From a checkpoint of a small transformer trained on Wikipedia: rotary positions.
MLP neurons of a small language model. Each row is named by its layer, matrix (up: input weights; down: output weights) and neuron, and shows model dimensions 64-159. Each number is 50 + 12 x the weight over its row's rms, rounded and kept within 0 to 99.
Before each neuron's rows, "fires on" lists the tokens most often at its 100 highest values on Wikipedia text that the model never trained on.

fires on: "\n\n"
L4.up285:57 32 50 52 75 26 55 70 51 60 41 55 54 67 47 60 59 36 37 51 68 63 44 28 36 48 40 58 23 37 57 58 63 62 51 51 39 57 45 41 49 37 44 38 45 58 66 55 52 53 49 25 77 57 44 25 60 33 72 37 51 65 59 61 52 61 47 40 72 56 66 60 51 41 50 52 26 62 59 39 73 50 45 58 49 66 49 62 59 66 46 52 54 37 55 45
L4.down285:43 56 58 54 47 40 49 60 46 60 56 37 47 24 65 37 51 52 57 24 27 60 39 39 52 70 78 48 17 55 35 29 37 44 47 63 54 55 44 69 36 30 47 60 48 50 66 41 35 35 44 52 53 41 47 72 32 34 45 48 71 54 59 42 32 37 40 38 36 46 30 62 52 37 32 62 59 45 52 61 68 63 40 75 52 49 53 73 40 63 47 56 56 64 43 64

fires on: ".", "di", ". ", "lan", "an", "un"
L9.up308:57 70 55 48 50 61 49 32 50 50 27 42 22 53 50 78 51 42 47 67 44 53 80 58 52 56 41 60 60 41 41 47 56 59 49 49 25 48 55 62 60 27 39 51 66 62 50 67 51 47 53 66 49 45 45 48 41 56 64 54 46 84 56 45 44 57 52 50 78 53 52 68 36 41 48 43 54 46 56 32 52 58 41 60 46 36 60 47 40 66 38 56 74 52 48 60
L9.down308:67 50 34 51 49 49 59 24 24 61 50 58 53 63 38 41 56 38 49 48 66 42 52 51 69 46 58 55 43 35 43 57 35 74 50 49 65 69 58 46 51 40 44 45 49 54 32 59 59 46 38 25 70 43 35 63 57 39 49 42 79 60 29 60 82 45 64 61 54 39 56 28 52 54 56 54 76 45 55 52 50 62 59 45 46 52 30 42 60 47 54 61 41 38 54 25

fires on: "known ", "am", "other ", "given ", "part ", "follow"
L4.up217:60 34 48 71 29 46 48 48 48 48 49 39 59 49 55 48 48 42 33 33 49 75 53 32 61 40 34 41 36 40 69 44 58 57 37 37 48 48 41 67 51 50 66 45 41 71 62 75 32 41 69 48 30 33 59 42 46 46 61 68 34 30 33 52 39 44 39 48 55 60 36 52 62 72 73 48 53 60 74 48 39 21 53 65 56 64 60 62 42 50 61 65 43 48 65 45
L4.down217:66 54 60 48 67 38 35 42 68 62 58 43 29 54 58 59 44 41 62 65 38 39 34 44 38 60 63 51 47 50 36 39 63 42 39 56 29 41 55 58 58 74 41 63 79 54 33 39 48 76 40 44 50 43 47 56 45 27 33 35 40 52 58 51 45 52 45 51 36 52 67 40 24 34 33 59 10 48 37 53 48 64 51 34 46 44 56 49 56 48 53 19 44 58 38 48

fires on: "ma ", "also ", "t ", "a", "na "
L2.up69:44 36 48 32 38 35 30 47 65 51 46 69 51 47 45 60 54 31 34 36 25 50 67 45 57 45 55 47 48 77 67 57 35 41 64 43 56 62 63 36 49 48 55 51 53 57 67 66 48 41 51 34 56 44 36 29 50 63 57 75 73 52 53 53 52 52 19 62 57 48 39 35 56 53 52 49 44 67 38 33 53 33 50 44 53 56 39 82 43 48 48 47 36 40 67 52
L2.down69:44 62 47 56 59 53 75 52 25 57 33 29 27 52 49 43 56 71 61 46 49 45 22 56 45 61 44 29 39 34 23 46 70 56 33 64 27 37 49 54 55 56 44 47 58 45 34 49 57 46 44 61 50 60 78 73 50 37 46 44 43 49 36 61 44 39 79 62 33 64 58 53 46 55 45 54 59 36 68 53 64 55 47 54 53 49 55 26 47 51 40 58 68 63 44 53

fires on: "Ch", "qu", "sol", "be", "pre", "ch"
L9.up326:35 33 49 76 49 54 54 66 21 48 59 11 24 62 67 50 64 61 69 45 46 51 41 44 36 63 47 55 64 50 51 55 56 32 33 74 48 45 62 27 50 30 44 52 48 60 62 57 28 46 36 48 49 45 56 38 59 59 51 51 45 57 44 44 31 65 41 39 76 32 47 70 39 49 32 51 54 59 44 58 54 65 74 60 75 34 66 42 46 41 41 53 55 31 38 45
L9.down326:46 47 57 41 65 63 46 41 50 49 55 74 51 50 50 51 69 42 49 49 59 38 55 48 49 50 65 46 40 46 61 47 55 39 43 57 17 57 26 55 46 40 42 44 60 31 66 53 53 46 53 39 38 37 70 60 49 46 62 55 52 47 76 71 44 44 42 48 61 50 76 41 66 36 42 48 41 45 48 49 54 51 30 23 44 67 59 44 26 54 54 35 32 50 50 41

fires on: "==", "lake ", "town ", "Southern ", "cav", "Regional "
L2.up36:82 54 46 64 51 32 76 55 48 54 38 57 57 53 44 20 61 40 40 42 54 46 48 54 65 50 52 57 56 35 46 54 77 60 45 50 48 52 31 44 59 54 45 41 62 68 72 56 34 39 62 53 49 39 31 27 69 37 47 57 40 72 39 35 39 72 61 62 58 58 68 52 48 57 61 64 57 32 57 60 45 46 55 66 53 59 50 79 55 54 50 67 44 73 58 38
L2.down36:42 40 37 53 59 51 55 50 44 48 46 25 51 56 44 49 60 58 42 35 36 51 48 46 53 46 53 60 52 53 51 53 51 56 53 45 52 51 39 56 61 44 44 44 63 57 55 65 46 43 67 38 59 50 51 33 57 30 51 53 44 61 34 32 00 74 52 50 52 56 73 51 64 75 64 74 53 47 53 48 55 40 29 51 45 52 54 64 59 68 58 47 49 47 53 44

fires on: "a", "ama", "ue", "ma", "ula", "har"
L2.up71:41 55 35 34 37 35 41 54 56 39 51 65 55 58 51 39 36 39 60 50 40 56 36 40 54 55 61 45 55 62 53 57 54 35 50 41 41 40 49 38 58 52 33 39 51 76 36 66 39 39 61 38 42 46 46 55 53 48 64 57 54 67 44 55 40 51 54 58 54 66 38 16 78 65 44 71 56 68 50 44 78 59 50 49 50 61 60 59 30 34 56 39 51 49 22 32
L2.down71:53 39 37 63 62 38 50 50 54 69 48 51 50 52 46 53 42 50 66 55 41 40 38 54 50 81 59 40 44 54 37 55 30 46 58 65 48 38 58 43 42 57 33 38 59 37 51 62 39 46 60 61 41 42 42 55 67 58 55 50 58 60 54 35 17 45 64 71 27 65 29 40 63 38 49 43 69 47 37 52 49 68 38 43 58 69 39 80 37 39 53 52 41 38 70 65

fires on: "as ", "\n", "(", "= ", "Se"
L4.up381:51 42 57 85 52 55 49 74 55 50 54 43 47 64 49 39 46 37 62 49 40 70 22 57 66 50 65 50 54 41 56 59 41 36 37 58 45 49 44 49 32 37 68 61 50 30 25 53 35 57 64 49 50 52 63 50 47 41 54 55 29 45 40 47 38 64 68 54 34 31 42 34 59 42 63 75 49 34 43 69 49 31 50 40 45 57 58 66 58 60 41 40 59 31 58 49
L4.down381:29 57 34 68 36 52 45 31 41 56 68 63 46 64 49 33 53 23 46 67 50 53 41 43 37 36 62 59 51 64 69 55 54 66 49 41 67 57 42 66 46 42 23 53 65 56 41 66 48 58 49 31 58 55 55 51 60 55 29 36 49 60 80 35 19 53 43 53 33 66 51 55 47 43 27 30 28 56 63 71 63 70 60 14 41 50 62 44 53 59 65 63 32 40 42 37

fires on: "ob", "Super", "Mor", "Did ", "Sm", "Spe"
L4.up314:56 41 53 61 38 25 50 62 52 66 62 44 25 40 50 56 36 53 56 31 66 68 43 51 52 64 48 50 17 62 49 41 65 23 39 39 51 44 36 56 37 32 63 45 52 31 61 56 67 41 56 51 48 53 26 41 57 30 53 40 55 44 52 43 39 36 71 56 77 49 52 62 49 69 47 42 67 54 57 58 72 62 45 32 56 51 24 69 66 54 53 50 49 34 50 53
L4.down314:44 42 53 31 62 60 71 64 42 50 61 72 68 54 69 52 41 56 48 50 58 42 54 48 52 37 49 53 68 36 60 52 39 31 26 50 53 60 66 49 58 75 34 56 53 25 41 73 67 51 44 80 50 43 23 59 51 37 52 44 49 54 60 47 55 46 37 30 41 61 36 51 42 62 64 54 59 40 49 66 51 46 39 47 37 48 31 32 25 61 47 36 54 60 53 38

fires on: "ew", "ab", "ob", "ow", "ersh", "aw"
L9.up288:40 34 52 54 36 36 79 79 46 31 37 58 53 46 53 43 67 59 59 56 43 47 47 25 51 55 59 51 59 65 44 53 51 63 49 45 66 69 63 58 37 46 67 52 64 49 37 50 52 36 48 41 51 24 48 45 60 28 52 59 44 37 44 28 44 73 56 55 42 80 48 46 58 63 50 48 38 64 36 39 58 46 47 40 53 55 41 73 48 70 67 29 71 71 38 34
L9.down288:66 59 54 46 57 48 45 51 54 45 47 51 63 44 33 45 45 51 31 72 46 25 65 49 43 50 51 57 32 40 53 59 50 56 48 46 34 51 29 38 45 28 51 62 39 24 47 53 53 44 47 70 55 68 41 48 46 57 58 38 52 73 35 60 32 72 66 36 50 39 55 51 69 54 50 69 44 58 53 61 58 50 70 53 44 17 41 51 62 50 56 48 54 46 21 57

fires on: "and ", "ach", "8 ", "up "
L5.up271:54 48 41 71 23 60 62 39 44 57 53 43 47 41 58 51 35 41 49 35 28 19 57 64 55 28 45 71 63 34 54 50 62 41 59 50 29 64 72 63 65 19 60 38 55 54 61 50 30 45 54 38 48 72 58 52 59 33 48 51 66 43 51 37 51 46 54 53 58 62 44 49 35 62 38 46 37 55 57 64 64 39 53 41 50 57 72 57 51 55 73 57 57 46 54 38
L5.down271:38 41 42 46 71 59 35 64 51 44 48 29 25 54 54 27 77 45 72 41 69 66 18 48 36 54 63 25 57 64 43 50 36 57 53 38 61 45 44 42 40 60 35 39 70 39 58 49 59 53 61 47 51 26 60 57 61 60 62 54 82 40 38 44 56 59 50 42 41 62 46 39 53 28 51 43 56 66 41 44 45 55 36 66 44 59 48 55 47 41 32 35 42 54 70 52

fires on: "dem", "ig", "abl", "5 ", "all", "7 "
L2.up174:53 38 52 62 40 49 50 50 49 60 45 41 54 41 60 40 50 44 42 51 43 57 49 44 61 57 31 60 50 39 58 72 52 57 68 58 36 50 70 41 36 66 61 48 44 32 44 27 35 58 34 48 48 48 45 42 57 40 38 41 52 47 55 43 57 45 40 48 54 48 67 79 47 44 56 47 53 64 30 65 66 46 64 52 50 62 78 43 69 70 36 56 36 39 58 25
L2.down174:62 59 56 36 66 28 55 48 28 66 55 41 67 62 57 69 45 58 53 60 42 57 55 46 52 63 63 54 52 43 31 70 52 65 56 51 56 49 49 59 66 55 38 59 54 58 62 53 55 47 43 53 34 35 63 59 61 54 73 61 53 54 51 33 06 43 46 31 54 19 35 21 67 50 51 66 49 38 54 47 54 33 30 52 29 67 55 51 48 34 26 52 50 62 64 57

fires on: "or", "n", "ob", "sec", "j", "assist"
L9.up213:66 56 40 69 56 49 53 46 55 61 43 36 45 74 73 41 52 71 50 61 50 69 34 71 54 58 41 25 66 57 54 37 60 65 39 60 44 42 46 43 41 54 72 60 50 57 44 59 58 49 51 31 45 73 31 25 47 34 37 50 38 68 45 46 40 47 59 43 60 37 30 46 57 71 36 63 75 43 44 67 56 51 47 47 38 50 58 50 55 42 42 18 60 27 35 54
L9.down213:67 59 59 36 46 33 60 60 43 37 55 55 53 57 34 37 33 45 45 57 28 47 67 40 77 46 53 55 62 31 35 52 56 36 46 48 32 47 44 64 71 72 58 43 28 45 58 32 50 45 57 61 49 55 62 42 27 41 49 46 42 55 63 49 56 40 44 58 43 48 41 36 65 70 72 57 61 34 35 53 15 52 53 60 44 52 50 46 39 51 57 58 78 59 53 67

fires on: "of ", "n", ".", "di"
L2.up76:48 36 54 23 55 74 46 53 46 45 31 50 39 39 32 39 43 34 43 42 69 73 56 40 54 36 46 51 68 53 57 40 51 42 39 41 29 66 54 59 63 68 40 56 54 64 46 67 48 53 72 48 44 33 58 26 56 42 50 44 58 58 34 39 44 64 38 48 53 53 64 49 52 45 36 54 61 60 42 29 48 44 56 59 34 53 41 45 39 51 52 60 60 42 20 55
L2.down76:58 33 39 45 61 29 41 35 48 57 57 35 62 67 77 56 71 62 47 65 61 53 64 33 49 53 58 64 50 34 51 69 55 53 61 56 44 34 38 74 27 54 33 49 52 69 36 47 55 49 47 49 53 74 48 57 46 44 67 56 28 39 30 55 48 51 41 64 49 37 55 37 44 55 49 63 39 17 60 35 44 67 41 42 49 53 39 52 66 17 43 48 51 46 56 51

fires on: "A ", "as ", "/ ", "mm ", "\n\n"
L4.up277:27 58 47 39 44 52 62 54 38 47 48 35 29 78 38 42 58 38 33 30 47 44 64 41 46 45 55 50 48 37 40 60 53 59 50 56 46 45 46 71 58 40 48 42 51 34 54 54 55 41 47 33 34 60 49 60 68 40 61 47 37 53 41 22 53 50 36 42 53 75 68 45 48 52 41 61 60 44 51 42 47 38 51 36 64 55 49 64 41 42 40 40 54 46 72 59
L4.down277:54 50 48 66 62 47 38 38 63 51 45 64 61 50 57 43 50 42 65 78 58 61 26 53 68 45 55 47 56 64 47 46 56 56 51 48 58 64 50 42 55 49 59 52 51 49 42 47 53 53 50 51 84 42 48 32 28 63 50 52 70 49 40 55 48 35 55 45 62 53 37 63 67 59 51 40 24 46 54 50 47 63 52 63 45 32 63 43 61 54 63 54 35 45 46 46

fires on: "by ", "released ", ":", "| ", "in ", ": "
L4.up19:33 33 43 63 60 60 70 35 42 58 50 70 60 53 36 44 34 33 68 36 53 52 43 35 57 35 44 36 40 43 62 15 45 25 64 50 38 29 55 27 51 35 43 69 44 59 44 73 41 50 63 48 60 42 75 53 64 65 61 54 41 60 36 29 49 62 49 44 82 45 68 43 41 53 43 53 48 57 68 52 41 39 41 55 58 60 35 58 63 46 49 56 60 46 76 64
L4.down19:66 53 35 50 44 47 33 64 68 72 48 35 61 44 52 58 47 56 79 46 51 58 32 38 68 40 34 48 44 50 80 47 55 58 56 60 70 55 34 47 53 43 46 52 45 63 40 72 50 47 55 47 51 31 33 27 56 41 50 41 38 67 57 29 26 60 57 54 52 54 45 44 55 45 66 71 63 23 53 32 47 65 67 46 28 48 53 55 60 57 44 62 45 36 35 28

fires on: "\n\n", "°", "Incumb"
L4.up21:57 50 46 60 21 25 54 49 51 56 54 15 46 61 56 52 65 40 48 52 33 45 43 30 35 57 57 49 33 47 57 43 58 62 42 59 52 49 46 36 41 49 63 39 49 52 41 50 63 35 49 63 54 51 53 21 45 57 74 36 24 41 49 59 28 46 56 35 78 58 52 48 66 73 36 48 53 57 53 39 60 67 55 50 33 70 39 70 53 65 47 55 53 31 74 43
L4.down21:52 58 41 52 45 61 59 31 41 60 34 26 59 39 54 55 55 42 51 65 62 76 51 53 54 44 37 40 39 80 54 42 39 53 35 63 18 57 60 30 45 61 77 41 50 60 52 50 32 50 54 61 39 60 46 34 60 45 52 43 37 41 50 39 05 67 68 25 37 50 74 44 51 54 48 56 37 69 51 59 58 55 46 31 49 58 62 49 55 53 55 50 28 54 74 44

fires on: "ex", "an", "== ", "|---|---|", "exten"
L2.up25:47 54 38 44 65 45 51 37 50 47 60 56 37 41 46 43 54 55 60 44 33 40 36 72 62 50 35 46 38 48 29 44 53 45 54 70 46 46 11 65 76 60 45 17 75 41 42 60 64 46 21 64 65 41 46 41 51 41 55 71 45 72 45 53 47 62 44 61 57 44 70 62 42 57 61 48 57 33 57 71 79 44 58 39 59 78 49 54 52 56 45 72 49 69 18 25
L2.down25:58 62 62 46 39 43 48 30 53 28 51 62 38 45 46 64 47 40 47 65 52 48 48 60 39 32 35 48 57 55 55 54 41 61 34 37 69 49 43 48 57 69 50 35 58 58 48 64 78 45 30 43 56 59 38 66 43 46 41 63 36 70 46 57 49 61 47 67 48 36 74 40 46 60 55 25 37 49 50 55 56 49 61 58 45 58 61 45 57 41 31 48 36 84 27 45

fires on: "'", "De", "La ", "sup", "St ", "Pe"
L4.up269:50 57 52 50 71 59 62 70 57 43 66 43 37 42 48 47 57 26 42 44 46 38 27 54 55 50 52 27 59 42 47 49 60 47 52 37 53 50 38 33 51 47 66 36 41 70 76 32 42 35 53 40 47 37 34 40 90 62 57 51 53 50 68 32 32 63 54 54 43 51 63 35 49 65 30 61 72 43 61 56 49 39 66 59 57 67 53 72 47 59 57 71 50 62 53 50
L4.down269:43 35 41 60 38 61 49 64 66 33 36 36 65 51 49 35 39 33 24 43 36 65 37 59 49 44 52 29 45 46 48 59 42 56 53 34 20 46 47 61 54 50 81 46 54 38 69 49 51 30 43 40 45 27 22 52 52 48 50 55 65 46 47 70 52 49 44 39 51 39 50 44 49 67 55 37 69 40 49 51 55 54 75 59 69 37 44 55 49 23 36 64 57 44 54 62

fires on: ": ", "===", "sequ", "single ", "): "
L2.up50:61 66 44 70 55 57 60 46 43 53 54 32 36 48 64 43 71 38 63 44 28 33 23 63 58 60 62 24 48 55 39 52 50 37 69 41 32 41 32 54 55 49 68 52 55 27 50 70 41 59 69 51 57 64 31 34 61 27 60 52 53 61 54 52 52 39 49 48 56 42 63 41 42 64 67 46 30 40 57 33 55 44 37 60 36 67 46 58 47 59 48 59 62 72 72 33
L2.down50:68 44 51 56 61 47 43 73 46 57 59 46 54 54 56 58 50 53 49 69 49 42 52 78 50 46 53 62 42 39 54 54 47 51 55 58 60 40 47 46 46 56 41 41 64 53 44 48 33 50 67 41 59 48 58 41 48 32 45 58 39 51 41 48 00 57 41 50 55 32 81 36 58 58 40 57 55 34 59 50 66 34 44 60 62 46 49 56 54 45 43 86 45 50 44 34

fires on: "out", "Dou", "atch", "Stud", "Men", "knock"
L2.up22:61 51 30 42 62 38 44 46 48 62 65 55 36 37 39 40 50 31 49 34 62 53 49 26 56 55 60 49 55 67 39 25 56 45 48 64 54 60 40 57 26 50 46 46 46 58 59 44 58 41 50 45 67 30 72 55 56 56 88 54 49 61 67 38 30 62 46 47 69 63 68 68 54 51 50 59 57 48 44 50 55 43 64 79 67 68 58 37 50 63 65 43 41 60 72 52
L2.down22:63 46 21 57 59 34 38 41 38 59 55 60 57 50 53 47 61 45 47 35 46 37 68 43 55 44 54 40 65 39 43 34 58 55 54 53 45 40 52 53 44 47 56 60 45 49 64 58 44 53 47 71 73 23 56 51 60 61 93 55 55 59 68 37 00 46 44 34 50 66 59 69 52 25 47 60 66 41 50 52 47 45 55 65 67 60 36 17 54 60 73 40 53 56 64 54

fires on: "21", "six", "1", "four", "thir", "two"
L5.up92:57 37 59 71 45 50 60 45 35 63 44 22 61 53 38 40 47 57 58 55 40 54 42 67 40 40 32 66 41 44 60 46 51 52 31 56 40 36 58 36 42 44 65 59 45 53 65 45 65 69 60 65 77 40 65 62 68 33 57 67 32 57 50 54 58 52 41 49 43 44 56 58 29 69 54 61 54 27 64 62 50 48 50 53 28 44 55 36 30 56 40 61 52 59 79 42
L5.down92:56 47 54 34 61 28 30 47 48 44 50 51 50 51 34 57 56 47 53 50 67 54 57 34 27 31 58 55 53 35 42 60 59 35 34 46 53 66 20 48 52 68 44 52 42 67 42 33 43 48 62 50 61 33 55 67 40 43 51 75 67 26 61 59 75 48 49 41 45 50 64 33 43 49 39 50 33 54 55 55 42 58 40 47 55 42 66 50 52 52 63 56 48 68 44 51

fires on: "==", "a", "ama", "i", "Ka"
L8.up78:33 48 32 67 44 54 46 61 40 33 60 41 39 53 28 61 51 60 51 47 37 65 48 58 64 50 61 48 46 42 78 54 44 61 61 34 74 47 52 44 57 70 54 61 55 41 50 42 52 55 43 49 39 55 69 50 57 51 71 53 61 63 38 60 33 67 66 54 59 64 52 45 49 51 42 74 55 40 47 31 57 67 59 35 51 70 43 65 46 35 46 44 59 66 54 46
L8.down78:75 67 35 57 51 44 67 46 29 55 38 44 52 44 64 60 46 47 59 55 24 55 38 46 71 49 58 53 53 50 59 53 42 50 26 55 40 59 52 29 56 45 62 18 64 67 25 42 58 35 43 36 56 53 15 34 53 68 36 55 56 55 32 57 53 52 62 57 60 52 37 60 75 64 52 29 54 52 48 53 51 44 44 54 53 42 63 63 52 18 39 58 30 55 46 58

fires on: "cre", "Cas", "collec", "Pic", "Cre", "fic"
L2.up345:70 49 53 37 47 31 53 73 63 56 40 29 41 36 30 53 51 69 61 40 46 61 37 55 78 37 50 82 56 58 40 44 27 28 51 52 65 63 62 51 43 35 65 48 35 55 59 59 40 51 49 61 47 31 52 11 58 22 45 77 49 53 36 53 25 44 55 56 53 59 39 54 39 49 48 57 74 55 50 63 43 56 63 39 58 28 53 58 40 58 54 53 51 48 47 45
L2.down345:77 67 41 30 45 37 31 41 58 64 40 32 40 27 54 74 47 54 48 51 49 57 54 34 67 31 44 73 46 63 25 55 19 46 67 53 67 48 57 59 60 44 59 56 48 54 57 33 49 43 49 58 24 58 64 35 57 16 44 60 54 43 50 62 48 37 53 35 34 51 62 41 49 43 61 61 66 45 58 57 51 57 49 47 60 44 53 53 27 59 54 47 41 52 56 47

fires on: "sk", "Ren", "Mic", "Result ", "un"
L2.up253:43 61 19 57 55 34 60 64 64 77 47 48 64 56 79 65 41 49 45 45 24 36 58 40 40 52 60 49 38 60 43 37 41 52 50 72 38 64 35 69 54 39 53 36 51 52 45 33 63 30 50 43 42 39 49 35 68 49 50 72 42 71 53 44 39 38 43 64 56 55 43 51 41 47 58 46 54 51 70 54 48 41 36 52 57 58 69 42 47 43 28 66 49 48 41 53
L2.down253:40 72 57 32 60 54 49 61 46 42 60 57 57 52 57 78 30 67 42 70 51 39 73 47 55 38 36 43 53 57 50 45 34 46 43 35 59 61 44 51 64 61 52 45 47 59 72 51 65 64 46 46 47 31 22 53 83 68 42 66 35 63 63 52 32 28 55 55 57 63 36 51 32 48 51 50 44 65 52 63 48 53 49 54 42 45 50 40 29 42 55 36 48 52 49 40

fires on: "man", "o", "ear", "American ", "Civil ", "ad"
L4.up125:10 32 47 49 36 60 68 61 50 56 49 47 41 40 45 31 46 33 73 46 49 46 49 61 41 66 38 63 48 34 54 26 72 36 54 58 26 55 28 35 63 44 54 62 67 48 60 54 37 58 43 50 46 27 41 31 52 41 57 53 57 48 28 46 38 56 50 70 52 61 72 55 62 65 58 61 53 57 56 54 61 50 52 50 60 62 55 57 41 55 52 52 42 45 36 21
L4.down125:45 40 35 55 55 56 46 65 32 39 45 60 44 40 44 61 70 74 46 53 63 55 66 45 80 60 34 38 29 35 40 47 49 41 47 49 40 58 52 57 42 53 44 26 29 63 38 66 36 45 54 61 46 54 43 60 28 56 19 59 43 53 44 53 26 30 39 38 58 57 57 54 51 46 62 62 28 62 49 32 58 58 46 57 31 47 79 33 75 61 49 69 25 54 50 55

fires on: "died ", "due ", "hear", "Incumb", "fail"
L2.up350:41 53 27 50 20 47 26 48 56 56 49 50 29 48 53 56 54 43 59 18 72 44 71 34 50 47 38 31 41 51 52 45 36 65 63 63 42 64 58 13 38 35 64 50 41 39 45 75 47 48 71 51 24 43 36 34 50 54 66 49 45 41 34 41 23 50 69 68 62 46 36 58 50 55 69 29 47 53 42 37 45 53 58 32 64 55 64 50 51 53 38 48 79 56 69 55
L2.down350:39 69 34 66 30 58 37 40 41 48 52 56 46 58 53 37 62 40 48 48 61 46 59 45 46 69 38 47 65 51 47 60 30 44 69 56 70 61 54 40 51 25 56 50 45 35 48 65 49 36 33 59 46 71 47 55 36 50 62 44 50 49 54 42 00 35 60 45 41 51 48 59 40 31 64 34 56 53 64 48 55 73 57 46 68 37 47 53 73 54 41 56 56 54 48 43

fires on: "ing ", "its ", "single ", "ending ", "s ", "air"
L2.up82:42 26 58 26 74 52 40 51 64 60 59 49 55 55 63 52 61 49 46 34 51 69 79 30 46 56 37 49 58 55 38 30 59 65 52 65 44 33 52 41 64 73 37 57 56 46 44 47 52 48 57 16 61 50 70 48 45 47 68 38 49 51 53 37 53 70 48 54 54 46 72 58 60 61 42 58 69 45 53 17 52 25 53 63 44 52 45 56 51 47 30 50 64 54 28 61
L2.down82:57 42 28 27 54 49 55 18 48 50 43 50 43 58 45 58 60 49 37 41 64 38 43 53 75 61 35 24 21 59 89 49 44 47 50 47 49 53 40 67 65 48 46 38 36 58 39 48 55 61 49 59 51 57 56 43 43 49 39 53 44 41 47 41 19 49 52 41 74 34 47 43 50 50 42 59 40 57 60 84 40 45 49 39 39 25 64 33 52 50 37 44 42 37 56 49

fires on: "al", "he ", "age ", "ul", "en", "eg"
L5.up106:31 60 46 62 74 47 56 46 61 35 25 34 49 67 53 54 53 53 31 43 51 63 62 26 43 54 35 44 63 47 41 67 31 39 83 81 35 54 66 45 44 52 60 44 69 47 71 43 43 56 50 38 58 65 38 39 59 39 41 59 48 37 32 70 41 57 62 36 57 49 57 53 61 68 56 42 38 43 65 66 58 52 29 59 59 43 64 55 78 55 48 60 63 50 62 40
L5.down106:46 64 45 50 49 56 62 58 91 57 66 61 60 43 61 66 44 55 45 59 46 28 47 66 47 49 53 52 43 57 60 55 47 44 32 35 57 41 39 81 46 31 56 49 11 30 46 51 57 27 44 37 64 40 56 57 48 46 58 61 39 55 42 46 19 42 54 46 52 53 51 52 68 55 52 49 71 40 59 56 41 32 55 51 49 35 40 47 46 45 49 56 42 28 46 50

fires on: "s ", "ing ", "wards ", "e ", "o"
L2.up372:64 50 51 50 42 73 29 39 72 55 54 42 46 58 50 49 57 54 20 28 41 37 41 59 40 55 85 44 57 43 46 52 44 52 54 47 49 46 61 41 74 43 34 61 65 58 48 51 46 49 71 34 68 72 40 55 43 49 25 37 61 59 48 50 54 48 38 56 47 43 29 36 75 46 65 54 33 41 54 48 49 56 70 65 40 44 54 51 46 47 56 33 30 50 42 41
L2.down372:36 62 30 58 60 30 44 50 43 47 40 27 48 50 25 48 53 40 64 75 48 64 55 42 56 42 27 50 37 59 54 36 58 36 53 49 59 64 39 61 36 48 61 39 40 39 53 43 57 46 43 66 41 42 46 45 63 61 55 44 57 63 48 44 00 60 65 56 51 58 61 58 26 73 38 55 69 52 54 61 51 52 30 47 55 54 58 44 59 44 44 74 63 50 46 47

fires on: ".", "on ", "th", "D", "du", "bi"
L8.up97:30 50 45 33 36 41 50 62 67 37 53 47 60 37 47 62 40 49 50 52 66 57 56 47 57 45 46 46 62 41 45 16 64 79 55 36 48 55 57 61 51 58 53 48 38 23 59 44 51 50 51 61 33 62 52 46 60 66 49 54 46 48 57 38 33 56 65 81 55 63 41 26 36 53 60 39 50 52 67 41 60 45 54 65 64 60 53 78 54 47 31 59 66 48 51 52
L8.down97:70 57 18 45 70 29 32 40 60 28 62 56 42 38 37 32 54 41 63 51 46 37 44 54 33 54 59 39 50 62 55 70 57 29 26 54 46 38 60 51 65 66 44 26 71 45 47 55 50 40 35 61 39 57 34 71 46 44 54 64 54 60 54 59 53 51 62 39 47 48 51 44 37 55 47 88 46 47 44 49 51 48 34 58 39 40 35 49 52 56 63 41 42 31 61 46

fires on: "the ", "end", "- ", "called ", "cep", "to "
L9.up138:43 52 34 59 66 44 50 59 48 43 45 43 41 64 46 40 33 53 39 40 35 56 26 62 55 43 47 52 47 46 49 53 78 54 41 56 43 35 48 69 62 29 57 40 73 46 38 82 55 32 52 43 51 51 51 32 56 64 41 50 45 59 81 53 60 43 68 51 30 51 61 37 53 70 44 51 44 56 78 55 47 50 31 47 58 62 48 53 53 78 57 66 62 16 56 32
L9.down138:66 50 43 62 43 44 61 52 80 52 45 47 77 36 46 48 50 45 67 42 55 38 62 59 65 44 41 57 44 55 65 42 42 52 59 54 61 42 44 48 55 51 47 58 29 60 24 57 60 59 44 48 60 55 61 55 64 56 57 44 54 60 40 60 27 26 48 34 81 43 50 67 34 54 36 59 44 71 38 37 38 48 44 93 31 23 39 44 36 46 46 48 34 46 55 47